Part of a small language model's weights.
Size: 16 layers, width 256, 4 heads of 64, MLP 512 SwiGLU, vocabulary 1146, 10.8M parameters.
Architecture: rotary positions, tied embeddings.
Training: a variant of Muon for these matrices, 622M tokens, 9498 steps.
MLP neurons of a small language model. Each row is named by its layer, matrix (gate and up: input weights) and neuron, and shows model dimensions 112-175. Each number is 128 + 32 x the weight over its row's rms, rounded and kept within 0 to 255. A neuron's up and down rows have the sign that makes its largest values positive.
After each neuron's rows, "fires after" lists the tokens most often just before its 100 highest values on Wikipedia text that the model never trained on.

L12.gate385 [148 147 169 177 145 125 108 102 141 132 104 161 100 158 122 130 153 103 155 108  93 128 150 177 133  76  99 101 149 118 160 158 113  75 142 120 134 147 120 189 136 144  94 205 129 148 155 104 161  97 146  81 214  68  87 131  98 116 104 142 107 121 119 162]
L12.up385 [117 157 185 147 116 209 122 115 141 140 138 134 103 150 122 124 158 120 129 125  91 171 121  51  88  84 120 122  96 162 148 227 114  74 179 186 172 114 131  96 112 118 128 166 158 127  95 106 114 163 196 120  76 127 134 130 116 137 106 157 109  89 113 147]
fires after: ",", "6", "8", "5", "2", "7"

L3.gate450 [128 172 162 136 166 110 155 182  90 140 142  89  77 115 154  69  71 138 126  42 122 144 104 160 130 126 140 117  63 117 129 130 146 129 106 116 143 136 120 100 116 133 173 145  71 152  83 143 149 169 125 140  76 170  99 115  82 165 114 152 122 171 110 108]
L3.up450 [163 133 205  71  94  68 130 173 115 159 106 119 153 160 155 114  96 155  84 135 103 111 142 105  98 137 105 110 102  95 136 171 114 206 119 183 141 140 129 146 109 141 102 108 101 142 136  79 132 169 100 172 110 173 123 132  80 132 188 144 150 179  95 143]
fires after: "res", " o", "ag", " O", "ect"

L2.gate130 [177 146 142 132 136 145  77 114 151 131 106 167 139 127 132  96 214 144 151 116  74 141 129 126 103 116 123 102  85 134 196 101 112 147  77 129 143 138 124  80 126 110 116 146  92 149 117 154 114 164 140 180 162 106 154 113 147 167 120 117 113 163 168  75]
L2.up130 [165 130 132 126 153 163 174  73 110 144 158 143 100 121 105 123 110  88  88 119 113 161 101  96 124  74 163 111  89 128 125  82 161  88 154 212 146  93 102 142  67 101 121  79 118  97 124 110  84 135 105  72  76 123  88 128 137 121 105 117  88 124 135 119]
fires after: "ut", "7", "6", "un", "9", "al"

L2.gate259 [193  77 130 113 138 130 122 114 207 135 115 107 110 150  52 163 151 125 134  58 159 163 167  78 181  85  84  83 120 127 129 155 202 129 174 103  84 138 103 100 122 125 172 184  73 123 108 114 119 122 136 136 155 135 107 149 155 148 130 156  88  76 190 129]
L2.up259 [104  93 107 154 199 121  84 141 111 124 122 109 128 151 139 175 184 186 131 131 142 147 108  96 107 138 126 103 127 100 112 161  93 156 156 105 132 150 144 166  91  96 120 132 126  95 119 180 148 170 159 136 161 155 166 102 104 143  92 142 127 153 137 168]
fires after: " F", "r", "ib", " f", " res"

L2.gate30 [161 141 199  82 161 127 161 178 125 171 100 128  79 109 216 104 116 144 118 154  76 148 114  84 119 105 135  99  85  86 115 135 167  82 145 103 162 158 126 174 104 140  91 149 141 146 139 123 141 153  76 134 145 154 143 166 170 137 154 139 134  92 129 161]
L2.up30 [184 142 165  91 127  90 144 142 169 106 163 117 149 161 135 153 121 137 160 160  99 137 115 136 114 111 155 113 145 142 143 117 139 134  99 108 151 115 145 118 123  97  75 114 114 110 111 102 159  94 122 124 153 189 153 105 123 131  69 158 141 201 131 144]
fires after: " o", " p", " O", " B", " en"

L7.gate47 [122  89 142  87 111 184 126 163 104 121  49 179 136 112  94 101 147  95 170 146 173 191  95 152 189 172  78  37 134 170 168 186 164 169  91 195 103 164 153 138 145 119 125 134 169 125 144 105 187  99 149 100 132 194 116 154 114 126  83  98 163 139 102 156]
L7.up47 [198 156 115  99 120 140 169 165 123 115 151 134 100 195 128 158 116 121 148 128 113 176  94 156 151 136 143 123 129 108 126 132 160 113 139 164 122 113 130 153 142 166  98 185 138 120  99 149 134 159 174 140  82  93 162 170 115 119 130 116 161  94 120 152]
fires after: " f", " m", " F", " s", "it"

L2.gate362 [170  79  85  84 130 116 117 147 129 148 117 171 143 194 121 117 171 170 145 115 114 138 172 173  85 106 103  64  90 154 158 121  77 126 111 148 111 167 119  97 135 100 196 131  53 218 109  75 166  95 146  97 175 108 115 154 120 173  62 120 125 129 129 203]
L2.up362 [107 135 147 121 114 134 139 192 140 171 128  65 121 150 197 120 163 164 112 112 107 186 149 130 136 122 152  99 122 111 151 162 133 108 217 141 123 139 122 162 119 116 141 120  91 107  72 154 197 208 105  94 113 142 148 148 103 134  91 113 185 117 128 195]
fires after: " f", " comp", " F", " w"

L7.gate171 [145 111 137 112 109 155 178 153 160 109  83 106 137 111 112 201 130 133 115  71  72 105  92 145 132 129  98 105 159 130 188  95 113 150 192  90 180 128 165 183 170 124 130 132 196 162 129 135 100  96  94 111  71 106 130 124  89 174  72 116 122 140  85 144]
L7.up171 [132 101 126 152 119 142  71 106  89 135 159 100  58 146  83 102 138 103  96  80  89 100 138 100 129 153 170  80  88 146  86  71 101 163 183 142 133 171 137 100 104 144  87  40 129  98 140 177 143 129 147 112 131 114 118 101 166  86 102  43 111  91 131 159]
fires after: ",", " February", " June", " May", " ", "ation"

L12.gate258 [152 129 154 107 146 188  75 119 153 121 162 157 163 104 107  93 147 156 127 125 116  75 138  75 150 155 156 109 116 130 160 138 136 146 217 117 178 110 139 111 132 168 156 172 127  56 150 109 134  94 124 144 150 133 126 141 116 160 153 117 157 113  71 157]
L12.up258 [136 113 198  87 111 130 127 153 118  95 118 111 155 142 165  85 169 131  82 154 136 140 106 150 139 117 167 112 137 121 119 140 164 178 124 142 160  89 139 106 128 131  79  75 171 101  94 154 166  73 164 128 138 119 165 140 163  71  83 103  85  82 192 135]
fires after: " ", ".", ",", "8", "7"

L12.gate393 [126 100 151  81  98 156 100 122 127 131 110 130  99 142 126 169 166 106 136 122  87 109 147 145 104 131 133  99 126 134 182 180  85  81  87 129 114 135 117  94 145 103 160 107 119 109 160 156 130 126 150  41 149 153  82 219 123 184 130 173 149  80 108 160]
L12.up393 [160 130  96 198 114 167  95 127  88 152  61 146 144 179 109 146 115 110 135 125 118 185 124 178  89 160 110 100 134  98 129 158 141 100 134  73 134 193 127 163 160 147 154 137 126 108 168 161  92 204 147 131 123 137  90 119 198 137 133  68 162 115 124 147]
fires after: " f", " F", " m", " M", " t", " T"